config = dict(
    n_layer=11,
    d_model=384,
    n_head=6,
    n_kv_head=6,
    head_dim=64,
    d_mlp=1536,
    vocab_size=8192,
    activation='silu',
    norm='rmsnorm',
    norm_place='pre',
    norm_eps=1e-05,
    positions='rope',
    rope_base=10000.0,
    rope_fraction=1.0,
    qk_norm=False,
    attn_scale=0.125,
    bias='none',
    tie_embeddings=False,
    parallel_block=False,
    init='normal',
    init_std_qkv=0.0406,
    init_std_o=0.0,
    init_std_up=0.0406,
    init_std_down=0.0,
    optimizer='muon',
    lr=0.00827,
    beta1=0.9,
    weight_decay=0.036,
    lr_head=0.0077,
    grad_clip=2.0,
    warmup_steps=200,
    schedule='wsd',
    decay_fraction=0.895,
    decay_shape='exp',
    final_lr_fraction=0.0,
    batch_tokens=[131072, 262144, 524288],
    seq_len=1024,
    doc_mask=True,
    z_loss=0.0001,
    train_tokens=1549000000,
    steps=5582,
    dataset='wikipedia_en',
)
MLP neurons of a small language model. Each row is named by its layer, matrix (up: input weights; down: output weights) and neuron, and shows model dimensions 192-255. Each number is 50 + 10 x the weight over its row's rms, rounded and kept within 0 to 99.
Before each neuron's rows, "fires before" lists the tokens most often just after its 100 highest values on Wikipedia text that the model never trained on.

fires before: " to", " that"
L8.up209:41 51 45 44 66 55 43 39 26 54 49 57 42 58 60 59 54 67 59 58 53 59 52 38 31 70 42 53 33 54 42 38 60 49 44 44 54 58 55 66 46 49 48 42 53 51 41 50 48 42 55 50 38 32 55 63 61 43 54 51 60 49 75 33
L8.down209:52 62 46 47 43 60 52 48 65 46 32 59 38 48 68 36 62 43 49 47 62 51 53 45 26 49 58 51 50 72 37 38 49 44 44 45 47 68 62 71 41 58 48 45 50 53 45 52 40 49 54 62 36 41 61 48 44 40 38 47 60 35 67 49

fires before: "\n", " 0", " 1", " |"
L8.up977:39 67 49 64 62 41 49 50 59 44 18 36 42 58 54 42 50 26 49 57 56 53 59 55 74 64 58 35 61 37 35 45 35 43 54 59 52 50 51 44 65 58 55 45 51 47 65 32 58 54 68 41 42 70 50 50 53 50 49 47 53 46 35 46
L8.down977:61 45 57 53 52 52 49 38 49 48 44 47 42 42 55 58 45 44 57 50 54 42 31 54 54 56 47 59 52 48 69 28 66 71 55 51 65 41 73 46 41 44 57 64 43 41 52 56 68 45 27 51 77 54 46 51 61 49 58 66 43 46 51 47

fires before: " |", ";"
L4.up1207:61 51 37 56 41 30 55 71 51 63 46 44 52 44 43 52 46 41 50 36 39 56 46 55 74 45 53 48 51 74 56 44 40 41 69 50 43 37 55 44 42 50 51 43 64 37 62 51 57 49 68 57 41 46 54 52 41 43 47 49 69 44 52 44
L4.down1207:52 60 56 53 45 35 60 48 44 34 31 35 52 50 50 61 41 37 64 41 43 50 55 63 54 47 51 68 48 27 41 54 52 48 51 53 47 36 55 54 66 62 39 50 51 39 51 75 33 44 63 59 53 51 27 46 40 54 56 43 42 56 55 56

fires before: " to", " as", "ing"
L8.up257:36 45 63 31 47 55 42 63 43 63 50 58 44 44 58 59 59 50 50 63 48 48 43 41 52 43 65 40 52 59 54 57 42 58 36 62 44 45 45 85 37 55 54 33 48 56 50 61 40 45 47 49 48 47 44 55 54 50 51 47 58 52 62 48
L8.down257:45 76 50 55 55 65 40 68 44 56 58 61 38 42 53 51 65 57 69 44 48 55 36 60 36 57 48 39 45 53 48 58 55 39 59 43 67 58 53 60 43 80 52 33 46 49 47 58 43 44 34 45 48 63 42 40 50 56 67 38 47 60 40 62

fires before: " in", " by", " to", " on", ")"
L2.up603:44 34 49 32 53 47 46 48 52 46 46 56 48 46 45 51 40 38 64 53 50 54 34 43 35 61 51 51 51 59 59 42 57 46 44 48 67 43 44 54 48 49 64 52 67 24 41 61 55 33 65 63 50 54 44 57 44 49 57 48 52 28 41 53
L2.down603:52 51 35 59 44 54 49 38 59 59 54 51 39 57 43 19 55 50 47 31 43 48 52 51 53 52 66 66 56 55 47 24 47 38 38 49 46 46 55 49 66 29 59 69 58 50 59 48 45 50 55 67 32 53 48 56 50 43 40 50 66 59 44 52

fires before: "-", "\n", " |"
L7.up1157:52 48 46 53 47 36 50 58 59 43 45 42 49 46 33 48 63 57 46 49 45 57 39 56 52 51 40 46 51 63 45 42 40 48 48 46 40 36 60 32 45 56 52 40 53 53 45 59 53 51 69 37 46 57 39 37 51 55 34 49 60 59 41 53
L7.down1157:59 46 53 45 61 47 51 49 63 55 56 57 54 37 43 41 58 69 57 53 48 48 49 55 54 61 37 58 47 50 41 58 38 45 39 51 44 45 61 62 53 39 52 53 45 56 49 46 55 45 27 50 42 53 62 35 36 52 54 38 47 56 36 45

fires before: " |", "\n"
L8.up1430:56 48 64 35 46 44 29 47 44 60 39 35 37 35 45 49 33 64 53 41 61 54 67 63 33 60 34 39 55 65 53 59 44 37 41 44 58 47 29 58 56 61 79 43 51 50 38 39 67 39 60 67 53 48 51 50 54 43 38 38 54 63 36 60
L8.down1430:40 51 54 70 27 51 48 42 37 39 56 44 52 48 53 58 41 60 53 43 50 41 45 52 46 37 55 57 44 43 56 43 39 32 45 34 59 53 34 60 42 48 39 39 56 61 45 54 48 47 52 52 31 47 48 57 70 47 41 56 57 45 51 46

fires before: "\n", " The", " In"
L4.up1472:42 64 60 71 61 43 31 32 42 57 52 40 49 39 58 40 46 57 51 59 53 64 55 44 42 56 59 45 52 55 58 53 53 37 60 44 52 53 56 49 76 54 38 40 68 55 51 40 57 55 47 48 55 54 46 57 42 48 48 53 46 59 49 45
L4.down1472:29 36 45 39 36 42 47 55 46 52 32 37 50 44 25 43 42 52 42 23 17 55 56 53 54 54 39 53 46 39 55 40 54 60 69 52 37 47 39 56 44 45 30 55 53 78 40 41 47 44 41 46 46 41 36 53 61 54 50 26 46 63 55 66

fires before: " to", "s", "ing", " by", " a"
L7.up1256:51 68 54 42 62 56 48 39 50 43 54 50 49 53 55 41 41 66 56 56 63 64 49 37 48 49 69 37 30 42 64 45 58 53 38 56 37 42 43 62 35 65 50 39 39 60 52 61 61 53 62 52 38 55 29 78 44 61 29 59 50 37 64 53
L7.down1256:58 64 27 63 71 85 65 45 35 37 56 66 54 55 49 50 50 68 53 41 66 66 29 62 50 49 55 44 55 48 52 61 59 59 59 54 56 49 56 66 33 57 55 46 49 43 49 42 49 36 56 54 40 60 47 44 47 38 50 58 36 54 77 57

fires before: "\n", "-", "0", "a", "K"
L2.up469:67 29 51 39 46 55 54 37 63 50 49 45 49 52 44 45 54 49 65 47 41 49 56 57 51 35 40 30 50 68 64 49 59 54 58 39 54 47 55 41 44 51 71 36 57 58 31 60 52 44 57 39 36 64 43 39 63 53 62 51 47 38 57 48
L2.down469:57 78 28 49 55 49 48 66 38 72 45 33 56 32 68 33 59 50 50 58 41 62 35 48 61 38 68 43 46 47 40 28 48 53 47 53 70 61 60 54 55 39 64 58 33 57 64 60 57 52 53 43 53 39 63 51 52 55 55 34 50 61 36 32

fires before: "\n", "-"
L4.up1511:52 65 52 50 35 67 29 33 54 60 45 49 49 57 56 34 42 51 49 63 43 62 55 53 41 48 36 49 40 51 46 56 40 39 76 52 76 65 59 42 42 56 50 45 43 57 65 41 58 49 56 54 67 52 37 61 62 46 44 34 43 50 44 40
L4.down1511:56 40 46 43 25 53 48 54 44 70 64 74 26 59 35 49 53 46 58 37 41 50 36 36 66 61 52 38 44 44 52 38 54 74 51 48 67 32 38 47 47 60 52 62 45 37 54 46 50 57 46 41 40 42 33 25 52 56 47 55 41 52 42 59

fires before: "-", "\n", "op"
L7.up1014:37 45 58 66 68 51 55 44 53 60 40 53 54 49 54 52 66 58 38 44 67 54 33 55 62 52 39 62 44 44 57 39 44 55 43 42 44 52 48 47 36 56 64 47 62 45 42 49 42 61 69 55 30 52 36 44 62 60 64 52 71 35 58 39
L7.down1014:58 35 57 67 50 43 50 53 56 46 51 57 45 35 49 35 50 40 54 48 39 51 73 38 32 54 74 56 54 50 52 48 48 41 58 41 45 44 38 58 46 57 29 49 63 59 44 47 66 48 40 48 68 41 35 50 36 32 62 57 40 41 49 47

fires before: "\n", " The", "-", " In"
L4.up1455:58 33 61 42 63 56 50 44 62 55 37 43 43 61 50 40 29 52 27 37 36 66 44 53 47 45 63 50 66 42 36 50 39 52 59 39 46 56 63 31 65 58 49 46 54 54 41 64 58 38 45 50 39 48 54 39 66 49 73 64 40 57 50 51
L4.down1455:34 39 31 42 54 38 52 52 45 36 63 48 48 46 46 60 58 41 40 45 65 68 36 50 59 57 44 46 56 39 51 45 34 67 46 47 56 36 66 63 49 46 42 45 42 56 63 42 50 51 52 40 55 54 58 62 62 57 50 49 56 41 35 49

fires before: "\n", " The", " In", " He"
L2.up118:49 49 51 40 55 70 40 62 50 67 46 44 35 68 39 43 27 54 42 68 24 49 39 57 55 34 49 46 44 72 55 68 49 44 50 54 61 55 46 65 73 65 33 50 53 58 39 50 53 54 57 36 52 57 64 37 65 39 38 56 51 40 32 47
L2.down118:50 55 40 68 52 54 59 60 52 44 50 39 52 41 46 44 89 65 52 30 30 55 55 33 36 51 57 46 40 63 34 32 58 46 47 55 47 35 45 66 38 50 56 45 45 43 62 33 40 56 55 44 27 42 47 53 39 35 58 44 53 57 39 49

fires before: " |", "o", " —", "ograph"
L7.up517:37 65 35 64 53 55 43 48 41 59 36 51 52 48 39 39 63 52 51 42 41 54 47 34 62 62 39 38 51 39 43 52 41 40 68 66 45 40 62 71 47 53 60 36 64 49 55 46 49 54 45 50 45 55 36 37 52 40 38 44 55 58 59 37
L7.down517:43 58 41 46 49 60 49 56 47 51 57 50 51 51 37 47 59 40 54 58 57 65 55 60 33 51 50 35 48 57 45 54 53 53 59 22 44 37 78 48 54 52 45 71 56 48 50 56 64 54 65 69 57 42 56 52 60 39 42 77 54 36 34 70

fires before: " |", " —", " 0", "s", " "
L7.up92:47 56 37 61 66 45 53 60 45 52 47 58 67 70 53 62 25 47 58 37 58 60 50 45 50 52 52 56 53 58 63 50 53 51 62 50 32 49 63 56 50 28 51 64 43 39 65 41 39 50 52 45 40 45 71 61 44 42 41 52 45 48 55 56
L7.down92:27 49 65 48 44 54 62 51 73 56 51 45 35 46 49 54 59 72 48 65 24 33 35 49 47 58 22 47 72 52 44 45 58 36 32 42 48 62 60 61 62 46 45 41 29 60 48 42 53 52 57 61 55 59 59 44 49 34 48 56 51 33 47 60

fires before: "\n", "-"
L4.up520:37 57 44 53 39 78 48 49 38 57 43 42 65 58 75 38 62 53 54 57 44 47 62 35 56 53 50 45 56 50 54 46 44 56 57 33 34 64 59 32 60 72 52 59 34 58 56 45 62 53 55 35 40 39 28 61 53 53 46 41 36 44 44 67
L4.down520:51 54 30 40 56 45 40 41 40 41 64 36 42 62 49 60 46 56 47 52 43 65 29 49 37 47 49 30 53 60 31 52 57 39 54 56 54 57 35 48 47 29 59 56 42 38 46 59 59 49 52 46 48 48 73 49 60 42 55 42 48 57 51 25

fires before: "\n", " The", " He", " In", " It"
L7.up1528:47 47 43 43 53 49 49 37 38 51 57 53 47 46 78 46 53 41 44 47 56 42 42 46 59 39 70 55 43 64 56 61 36 46 41 50 46 41 38 53 48 50 46 66 43 40 47 55 61 47 66 38 50 55 47 54 51 59 43 50 68 52 37 54
L7.down1528:56 60 65 46 38 37 68 47 52 36 38 49 55 64 57 45 50 62 64 26 45 63 57 53 31 48 45 56 47 62 41 48 51 47 62 27 56 61 22 40 40 35 53 52 49 45 47 52 63 48 38 69 55 51 45 55 53 47 61 32 46 34 53 42

fires before: " by", " to", " in", " with", " as"
L4.up379:58 58 42 42 49 57 41 50 44 45 64 68 51 60 72 42 50 60 37 64 57 55 60 38 60 48 48 47 40 50 19 47 49 48 47 54 39 46 38 46 55 63 72 32 53 43 68 36 40 48 41 58 55 57 34 57 37 66 50 59 51 47 43 45
L4.down379:40 66 49 55 53 78 56 58 55 63 60 54 33 42 48 69 59 48 29 52 56 60 46 60 38 38 43 40 50 43 51 53 41 28 40 48 60 47 38 66 34 51 54 32 59 59 54 44 55 43 60 49 42 48 50 29 63 49 59 43 58 42 47 63

fires before: "\n"
L4.up1282:35 35 49 38 62 53 73 43 48 45 51 41 58 64 63 43 49 48 30 51 52 60 44 45 41 60 58 53 50 38 42 46 44 29 47 26 42 44 43 55 58 52 33 64 51 52 58 64 47 40 50 66 33 46 58 63 40 59 38 57 47 44 44 54
L4.down1282:40 51 47 53 50 55 44 34 42 50 73 50 69 54 53 43 34 59 53 42 58 60 68 47 39 40 52 51 49 30 56 43 53 65 63 46 48 38 27 32 43 40 42 44 54 37 43 61 39 53 47 48 45 33 45 73 46 64 54 61 42 36 45 58

fires before: "\n", "-"
L4.up286:46 78 48 53 62 46 34 57 51 62 64 42 37 38 43 44 38 60 44 59 70 57 63 48 33 59 58 49 48 38 53 43 63 47 40 50 53 53 51 56 56 59 41 47 63 56 57 55 54 50 57 61 60 70 44 57 56 40 38 47 27 40 36 53
L4.down286:40 38 66 32 44 41 54 54 46 43 36 52 59 58 42 44 60 50 51 64 49 37 32 51 27 37 50 56 52 56 57 46 30 52 58 47 50 52 47 68 50 51 46 46 49 48 32 53 53 57 53 45 32 44 43 67 49 43 65 48 69 56 44 44